config.yaml
d_model: 160
n_kv_head: 5
activation: "relu"
norm: "layernorm"
bias: "all"
parallel_block: false
init_std_qkv: 0.0395
lr: 0.00179
beta1: 0.9
final_lr_fraction: 0.1
steps: 12037
dataset: "wikipedia_en"
MLP neurons of a small language model. Each row is named by its layer, matrix (down: output weights) and neuron, and shows model dimensions 16-111. Each number is 500 + 40 x the weight over its row's rms, rounded and kept within 0 to 999. Numbers have three digits each.
Before each neuron's rows, "fires before" lists the tokens most often just after its 100 highest values on Wikipedia text that the model never trained on. A number after a token or word is its count.

fires before: "| " 14, "In " 10, "== " 9, "===" 8, "==" 8, "S" 7
L5.down579:503500533527487478510486541538539545507518481481490490507464547457514472519527528538519485525477453521507478466508537499545502134528476438452531525521516464476480537509509516516454489510525513514526464501486462509513517481509478505520504495497545487486495533486482580498514557486449485449

fires before: "===" 17, "== " 16, "==" 10, "In " 7, "S" 6
L5.down516:483447540516492509494494560532514482523515533525512476490461526501456433444497540487539522475516463535464540496502491514529519151475512448459495454547506540504505480519480474558497453514527533507519453517502468467461472488471529504478494522532455509526483512490511600535492506535472490456

fires before: "c" 31, "p" 10, "n" 9, "per" 5, "n " 5
L5.down455:458481438515524410501430556535506520482512469502544506447480470563449513458528519545458577510530449577488480501526539567536401515530479477488490521524475447464523491492504542514493416496501492464474429457496522486489491504495489508469458527494513512559465544540544503459511474500497558479

fires before: "e" 15, "ed " 15, "ent" 10, "el" 5, "id" 5, "ain" 5
L5.down26:628514518431454550578527471531484569504405464543504473474478458420500448488488484486581498487549465516563481477588493500514568475516475491470557505496483531517504484484534539523491523433517508544448476486486510452450490525503454504559505522507500541450457481465436585466475509513486435454

fires before: "s" 23, "th" 10, "w" 9, "al" 6, "k" 4
L5.down90:457494449490522469506504523459513487484517493566474565543482527508551519560564567533503500520558489514486493540502461539502558446500474498536433443451535512447468438482558466516526464498547453391438493535557443443467490428511547489536514533490524440551473566505472508511484436463472483478

fires before: ", " 20, "ed " 19, "ing " 5, "er" 5, "er " 4
L5.down164:573471479490535511540559497511453527562558540519465511492519468486442549534476475489570552505516518540561503528475531482526576458510534506466501503442472494450511539531445476478510471480515551429551512587497447482459468544510488476485556440475523456481495488517517553453443425529459511438

fires before: "==" 12, "===" 11, "In " 11, "== " 11, "The " 8, "S" 6
L5.down452:488524476497480486480534547462557551509501544480453472501514529507553484522525453481576539535509478478492520514534516471526499148498519436515469485533494500480458505511443480493512544532510527538549483469453502512472513490493486503553493479493503497521454514525493500585514534453481516429

fires before: "The " 15, "In " 13, "A" 8, "D" 7, "He " 7, "==" 6
L5.down596:483450522532516476519584541481452460495464519530556506486502540600513454517491416524571502531499495534552529553477513497506422279457449495511470599511536461455517472461473538503466525477529573499537455530495485515538510444524422513477519507446516414495502503436518551488490527492498462496

fires before: "n " 16, ", " 11, "all " 10, "g" 6, "\n" 6, "." 5
L5.down64:494546546435526566497513547521465503546473505535493493508439493450477531525541448499524513541508488501415530544537554482534520458570573525426463532490456531498495554459456544506500445485499572571505537554433435474423511496462427479532484464468516423413521585456542531473439478541549474532

fires before: "il" 16, "es " 12, ": " 9, "e" 9, "le " 6, "f" 6
L5.down263:480468480548583494530458531529511487510456524463385456486508552557425516509548524497494572511520554501542442554516498489510491438495474515466500451551459448506572498502549475485466496492391556543500458517466549557610468518525552503419507462497467441537496472501520527504459449469444502536

fires before: "| " 27, ". " 9, "D" 7, "8" 7
L5.down424:502533480438482468480555560486508501528514437552534474504515511521481573479456520469430466512545541518587470507572543407541444464509506482455500483537489472483572528488573482520531568498485475438495526519464530494489549481579492518483490497435418517557461438488464488488485525463428482537

fires before: "ter " 34, "en " 8, "ent" 6, "p" 4
L5.down577:480579440471451500460474472478476460452480520497498511485474510563487536462529504545429474511435489554565498489414536558551488414467523490443463428445454552482487465534528504556469479476603514509488554512553472490518521508515566457430481449519571499521542515525539520456517550502485518502

fires before: "us" 22, "z" 12, "il" 12, "is" 7, "h" 6, "im" 5
L5.down237:499446535447465526436494439488482473461483447448478502511525496495473503541511470489433463539530499552537560412461559501489539440428483421495444461539535482481548567507499541529465438515571522477474570453551437558606504520502483430515539533463525533545525476498485487487544507485557494524

fires before: "| " 22, "|" 17, "o " 6, "2 " 5
L5.down208:543576470456582474548454531528487478474491557501569478463497527561483526549472548513437466484477546494433497486487539546504522416544479482527482412466516526546481450528545504475499511529527451447464500472639503562545501431537496495387442514472499492502574482542511455475539478558522442486

fires before: "\n" 54, "\n\n" 18, "= " 5, ")" 4, "t " 4
L5.down501:484523567466469528544489495499482581450531480398539556499458484497521478567467557575519490496493517468546485445561572554492469477538509501516535492502437440443524488451521496506388553528503479548460503512456482500450497453525556513513438568493486430496500556533520484446457493504539510500

fires before: "\n\n" 52, "ati" 8, "ing " 6, "u" 6, "ab" 5, "ed " 4
L5.down395:509529501455502550465459513456495513551505489521533525552468455443608422481533553539516548510494509599516474484550495524479498449470513501492576486539491461549519495487562534517523472512516508493495498528471529449459525409403554518416510513544455401527468488435520501493523584533522513505

fires before: "| " 30, "==" 14, "In " 8, "===" 8, "== " 7, "The " 4
L5.down533:454493494458496514527519476496503505498479505484522515497470513507496482520502480507522494535469492511492485520509600521512482100488512521492472530529514509471483490510493534469536507504503482495505443478496492523511516498477490503478485465510490506477501536468502572548502523509490530475

fires before: "e " 21, "al " 20, "i" 8, "it" 6
L5.down459:604461495499479471507554425504544588508387468516447525531512459459559461501514475520477520526524526495467508524540440422491543484494468442508562499468452491495440556491511461576527572482455482505546542489439501479514435491566592478532469455552466528435502522516459496485462465533475514487

fires before: "et" 14, "s " 13, "ing" 13, "r" 7, "ed " 6, "er " 5
L5.down134:471444557569568509446538531525463502559534481497548479521499489511541504522486544439477442490509543544468542464471522499431435491511542506482457502529482539438506438520480506544419530499510481525521503492528541508455553493529478562543481442490520463515478484430486491506495404528507538453

fires before: "il" 36, "is" 9, "d" 6, "t" 5, "ir" 5
L5.down600:493518444489449504524489546536501555477513515475512583490572490484562586544525468475477507481492533497521522505393524483530474460452468434452512499465554451489467540499437485566535501547551509510509507556575524476501530486442518516458482574500490573560469471547556472518505477474544546446

fires before: "al " 19, "t" 8, "en " 8, "as" 7, "att" 6, "il" 6
L5.down625:407510453438406534472545545482449503489472458449422526529504516462541473516476510523476502521483470447434537520464542432472428511511561497539498562502516561451566473562536486492471447472493430495523499467550462606454495491480447565456565531489478455454475482556508474526524456542484492458

fires before: "n " 20, "n" 17, "y " 9, "u" 6, "in" 5
L5.down43:434461521514528443542526463498564486525526491506561434470518509508540448536524483447422437512509527493476445531485503522550562463548504481452489494538500482495528483518514457386486544521505499498551528468544470541611503549440543504502537452403552484516535528469444496517531533533566475533

fires before: "| " 16, "===" 14, "==" 7, "= " 6, "== " 6, "g" 5
L5.down423:499445461476444393480437498498532510504497518511504458533448586488450524560475574542521511493524526453536542421481515569524472431531459454523498482517457531492473556498591495512543496494567492496503473530517476515505452549546531484507534585441565491474507535524491600416470524533423438479

fires before: "el" 27, "f" 7, "re" 5, "ther " 5, "tion " 4, "on " 4
L5.down191:452478532550605506501509493503578561497487498429500454451444548484511453527432554487543549422468549497484468530547506589532491455499484501541415503534533472465482522512439454512500452530501458545546489471545421493459393482537522545516471573500571500488510487494436474484480531486436510572

fires before: "oo" 11, "ou" 10, "oun" 8, "l " 8, "et " 7, "ak" 6
L5.down144:601456560465568542538555475446520457528458513514477516498511479516491494507545516526535474554490545473497457525441462491515436510467511430526527470454490439508470550498457525486497480513529485492496461431451581490577441500501564541478454533529515455568533526424468547529471431439477529521

fires before: "| " 44, "The " 11, "He " 7, "Th" 4
L5.down379:452510524492484493532611556473503512499505522526478489509526525554478496521468494427542492540516466494495509506529450447517498171486473453471455563485518489504484494486465505488528500519517519551544482466503486481497460481486479526489479467465465452524459514489473547552530558465515490466

fires before: "==" 14, "In " 13, "== " 13, "The " 10, "===" 7, "S" 6
L5.down258:469529477506519480496513510497492524513477510511484523482485485491526495529513473493538528504511461508545533520510518465503500086502480436500472486534498503467484506469478498503493493493513514510494530521466512516518534491495462491512486490533520481515460558505473551529525521488504488503

fires before: "en" 17, "en " 14, "an" 7, "e" 7, "at " 6, "an " 4
L5.down222:423509493539494510486492495499481517548499520494411486452462507499518533496477476487475530490439499468513503513476500544561494424497500501532474464479555543400498450585517502438472511504524471484453478512499564566528458547428530583505511483538506530534548449636472513458518508466514525521

fires before: "\n\n" 79
L5.down324:519523489541526517491503510519483552508549503489517519544504461469519462485495544507518492513471487449477494463467548537503494125473543508541511512519490485515485478494556498461506538505489491485492497520500490457522501489492548537500451540494477513471528489483474626482492540493498527491

fires before: "\n\n" 58, "\"" 8, "." 4
L5.down140:491477477548459512485454549493552519482545506503513532466459463466493437436528558547510507516513443559474527556504564570468539444486482543537576496483481515496485446517532498544462536556478456505481511505455452434484436480442561511511489516485431547527462559404496527516521519498531509421

fires before: "er " 13, "ever" 12, "ed " 8, "le " 7, "ul" 7, "le" 6
L5.down363:552521485548501542510539491477441523502532430510492464481523413522512520503418493485421502445480547489510556536560506545473468432542396457500503489502533487500526475473434514605476484523524500462493450496467446450488449464474559546502485581513520524464460534448453450496488493513518553540

fires before: "d " 17, "y" 13, "y " 10, "-" 8, "ity " 7, "ain " 5
L5.down406:532522486471461515570506525494520540503482470501466446488420529431461506459476554427484551475566522534484500485543510544484589496474530504502544578461502470451431479500447494536513476466486472559506517512517493491522514440524486461464500558466505449464505562428448521458440589566451530500

fires before: "ool" 25, "al " 11, "str" 7, "il " 7, "th" 6, "ed" 4
L5.down108:505521449486483567536489562442593504524488543549428518542506431465458498513510525545490498519438431513522522530525552499546557509461482578418549461539494522572493471494449537512533519562514539544526463568429495484451525481432587484424540513457478497447521443515480566453517462534473484420

fires before: "er " 15, "ir" 12, "ent" 8, "ow" 8, "en " 5, "di" 5
L5.down355:466494580474449495516428486488513532508650459496460490478483456573539475487572481450443455560513511494556501476424446455442508450462532485530470450464461534508456436560525594519524537490470499450514479471530519460486554526517483462510477481549547470501531509500487511504460475528491586467

fires before: "er" 21, "en" 11, "n " 8, "ly " 7, "ri" 5
L5.down560:482501573558487441498545511518424500508512451499474562472492503479539479567462521475452500570505478510482523594471483532479552484433525448496438408493547560498486536534448500526438463495489379451486520527507487540528468461472553500517508420510464557476490545450523543559497496520594487488

fires before: "==" 13, "===" 12, "| " 11, "== " 10, "The " 10, "In " 10
L5.down468:501494520480498483501535500514506516500493495520493484492498498529517503521496478502521516503518479491493509515499507477504500034509513476504478519506514497484498485505492489502511524522512488503481481493475504506533504493501508502500490488501512513499484517501502574511503518505524511477

fires before: "or" 19, "ear" 16, "ou" 8, "oun" 8, "pl" 6, "es " 5
L5.down219:509393559534542569515497564531575490529537574496454522508490500569443504424506408530507500456467540476551458491483434443570476475525549518503525459493562476537486453513500541531465535438478532488517486512469479529522446451566533430534478504516539489420518544497464453442557522495529460524

fires before: "ed " 15, "ip" 11, "e " 11, "m " 9, "m" 7
L5.down187:538497461509540508471450465504424500476489513503526516528498522471494453545490466539474530556508555512527444475519443447521470513503528512607556456512530531482497506534531547568605493398487470462506421393553536459506445466454611486498529519536466429558514485486477554408496483468531493519

fires before: "the " 15, "in " 12, "a " 9, "on " 5, "by " 5, "2" 4
L5.down633:467453561475468472516585610521480502438476433514488557457504509523503413499438534517522509509489474545505479546525511481445517505521556491531495573441561502442477510536502483533406486416492533526476447506516494448434492497528411545461547545518463522528480469407516515479486558549519475552

fires before: "er" 16, "e" 12, "id" 12, "er " 9, "en" 6
L5.down566:495484552542553485552483468508457535457460489523466469507509465551545488472468506521531561535527503536524458516488535428507474503472453504562549474485522489457468421494449520510503478481583505504481504491536559525462520554466506495447431498550538551480488462444547490508535570530505484511

fires before: "ig" 30, "c" 14, "p" 9, "b" 6, "ong " 6, "ong" 5
L5.down304:507508545537551478552472558527526486478503478481499514484483497547435474480453523460548534545480532580499552494456562498548450470558513548465467447530423465452519473487442495570488466509481453496499492539497459553547559427461547525474483469474513445514578509496472539411601437537466442493

fires before: "s " 90, "s" 4
L5.down6:523475487456461469471445487500559526472517560516522471494483494505495469549475539418513486580532504511421502472542483495504526503513513495581562466498530565474506457481477504508487524557512512563425433501513525490520445501500467521487472540515463457543494359558540492503471536508542562524

fires before: "ed " 12, "n" 10, "ted " 8, "ation" 8, "ing " 7, "tion" 6
L5.down287:490511566536551557513521476500487414437521479478466448528511511490522554585515456484504516560458509507490509582496490503497521497570446497472440511493449535448487454543449467456491494451427536486511500583516487457591527405549452445551485484517534460505518590450486492456479490486519474547

fires before: "== " 13, "In " 12, "==" 11, "===" 8, "The " 8, "S" 7
L5.down246:491470498501495496520522515530512500502466505501485507485495510483518473518520507499519517504481500511483510502507568507513480097499510501483487521511496468464477513514473504539526505515545513510516497471484495517482512516496489507497487489502505499495494520469513688535491527503478508490

fires before: "es " 16, "s" 13, "es" 9, "al " 9, "f" 8
L5.down202:541451537500490515480517426524481600568490532451489547476491531491532523530545419437455527442584507464500484482498504510522552474549529472462438470521427448462504498481496542527535517553539554561532500508552496492533468523485536581446420470501532463420552543481560514453459485467471507473

fires before: "op" 13, "g" 12, "ch " 7, ": " 7, "ti" 7, "ce" 5
L5.down155:505503490463516519520466486549531513481461585465444511485545455479479484599604453475438468508509472511500477535496486530477481460655460427483509452473491479562499430551472488536474511507462519466516535500505514539445521482563499502523548505516479471524517524516449489551459456465540484507

fires before: "on " 11, "st" 10, "y " 9, "ig" 8, "g" 6, "b" 6
L5.down478:427509573553490505455542517534550519474501459476548464473439531502524507507506544517477525501508494493526462472490516463479502466545505532481426550482467439497464536463494490536505489542482558537524478471518524556410569503456500560520516535466518465452522491430449546532541537528509551538

fires before: "== " 12, "In " 12, "===" 11, "==" 10, "The " 7, "S" 6
L5.down441:502496498505471499479514518483486476493510508561519485524497525505501455481503493490528555505491490505496527508519475461490499088471509473516496516516487515498482501557488512525513528514531510523489444475439532484536528524487526483491488492505483490493453502512518600497502525482543512468

fires before: "id" 26, "is" 9, "tion" 7, "tion " 7, "ity" 4
L5.down466:577454631490583505570471433533596515512488467516395472450445503520530434438455542509508475529506521542461396536495481477463477521536508463497483469543519513531503521534488547506479534481508512529493498423514528534501531513524434503506442531508484576450532515496483554534477531510518473500

fires before: "le" 15, " " 12, "e " 11, "le " 9, "s " 5, "er" 4
L5.down67:531530474560538492527415566560453464430480485523427513415523487462540526455446502457427432493506529436570537503515487451472545510537477576552588484544486484548505536515468501523478507469486544519468491538513456490538523497473496460567494521487541502431497528492450528497533493560474500519

fires before: "ool" 35, "em" 9, "ed" 8, "ol" 7, "on " 5, "e " 4
L5.down121:499463434532569531561523528496586493529478523571483436530396488479501523472431471496508483448479484514504459535429452500508485501418554520468527455484453604508496527418477470481482525510474441505458533457550494505493470461556498459513568549577569550469524520499434569570534505495508521479

fires before: "In " 12, "==" 11, "===" 10, "== " 9, "The " 7, "S" 6
L5.down559:481503543479510491509541545486490492474519492591510494492523492575523487475481480499520500563484476491485522524504497467504501121448529490502481551461506528495513458517486506509502490491507532534519437471517513523532503537479466535479521523500464497472432510471515560495497522518537486509

fires before: "st" 20, "n" 14, "e " 10, "al " 10, "m" 6, "t" 5
L5.down80:502514478418494530441528531434452522480422550448516505469427507492485514552461563517484561588565526527508545556527407410457490460450541586529524452490557481534445508575559499561447451513493558470496489482497501499483462496459472488537463480506542510463503493567538486455526481503528471431

fires before: "by " 16, "in " 12, "en " 9, "to " 7, "and " 5, "di" 5
L5.down289:398482496502502461505554495491570546544491457462544507528531537552505543509490471530518520479428495449465513567554484551478473440477483516496466490520509481450451467520461443557502484443485497459558496472482521475461492503518492567422476513510532505490537491441530526460516459461489493547

fires before: "id" 20, "is" 10, "t" 10, "ol" 8, "es" 6
L5.down380:538509507521486545501465456448510557512468473562482545469396510353555468464480466458512552455521517539499504549448469486501512428541510449515563568464504538529442492533488453473506504555599479469487525507517471447488474459492500474452448473552485547491464555559483536527548528574521492570

fires before: "\n\n" 72, "ish" 13
L5.down481:434506525488526423542424530533452564569489482472498458456521416552496478568552528462451537557493459482508489445472538554511544463514477514515504503493530488489490488456546529450527461549468510503480500497528482428490474488498532530537446563570541538488580469502517470485544498543401546497

fires before: "s " 19, "t " 14, "ent" 10, "ti" 8, " " 5
L5.down234:510537480455477455431527533488478572562466463521499504530406545512552507558467486435408528505486460498434541520536454449514543514503509462535415433429520481439504525451504554513610549535463462537496563542530447519463531476472460493540459520497564602508509444497421436515477491449455550533

fires before: "t" 15, "pres" 13, "p" 12, "pl" 7, "c" 7, "h" 6
L5.down175:475506516489512496484537549500488469419454487505552446469529594552496463410541472491515504574558497529512577536555493484598532445464514506455485538477485439499460506505482555469464427492553532560491490512494474470508509590529514475467515516511446551528488454436530546489495456517452517514

fires before: "ot" 25, "ther " 13, "ent" 8, "h" 6, "od" 4
L5.down609:430473438532513491459467507518437420480549565482506509494462503575514561556481522511508488498504507499479511457467528477525483482467526446565465439623520550465488533464583471508497503505469514451520399536529461496539528500499585549448508497477499536521440462457492535545498448473550521495

fires before: "s " 12, "ed " 9, "i" 9, "bu" 8, "y" 7, "es " 7
L5.down63:516526492544433482497505559486433481466505541472488512514514485542452503511495510460463460574515501539501431505524579542515507497477555481495501474555485561358485444400513542468554481519493518515520444522551478595459516471450464471441586485543475438503552470546526469440515517525343449508

fires before: "n" 15, "ther " 15, "n " 12, " " 9, "th " 9, "ly " 6
L5.down518:489531499496374511425504501489471492414526560595533546524440543451523461569397503517487481527538474450465482486437526492482552437453453450480456564527506521528531539559501511480489496570539505444541570429494478555509503500452486457515481517439470556547502468468508520509460545530558492550

fires before: "en " 45, "g" 12, "for" 11, "ing " 7, "au" 5
L5.down75:481540486538496437417456492526532490470504490483533379447445452541498526522519513587511480543509537534517474530526571447515463487518553555571552530500469508542538499514519443455485503483422500527470527510452483507486499456432483485480475496479499518530499490605570481504537523480514485471

fires before: " " 23, "h" 15, "\n\n" 14, ", " 5, "e" 4, "ing " 4
L5.down24:536523469485498465527471494485563540580449543514439484492491514552533471536506472459528533553480502494462501532484558506517515238510539471496468515517521506487503533470505504493542556535453511567492568510499511486542503479513484501481509518499519466423523489530519450507531492459522533475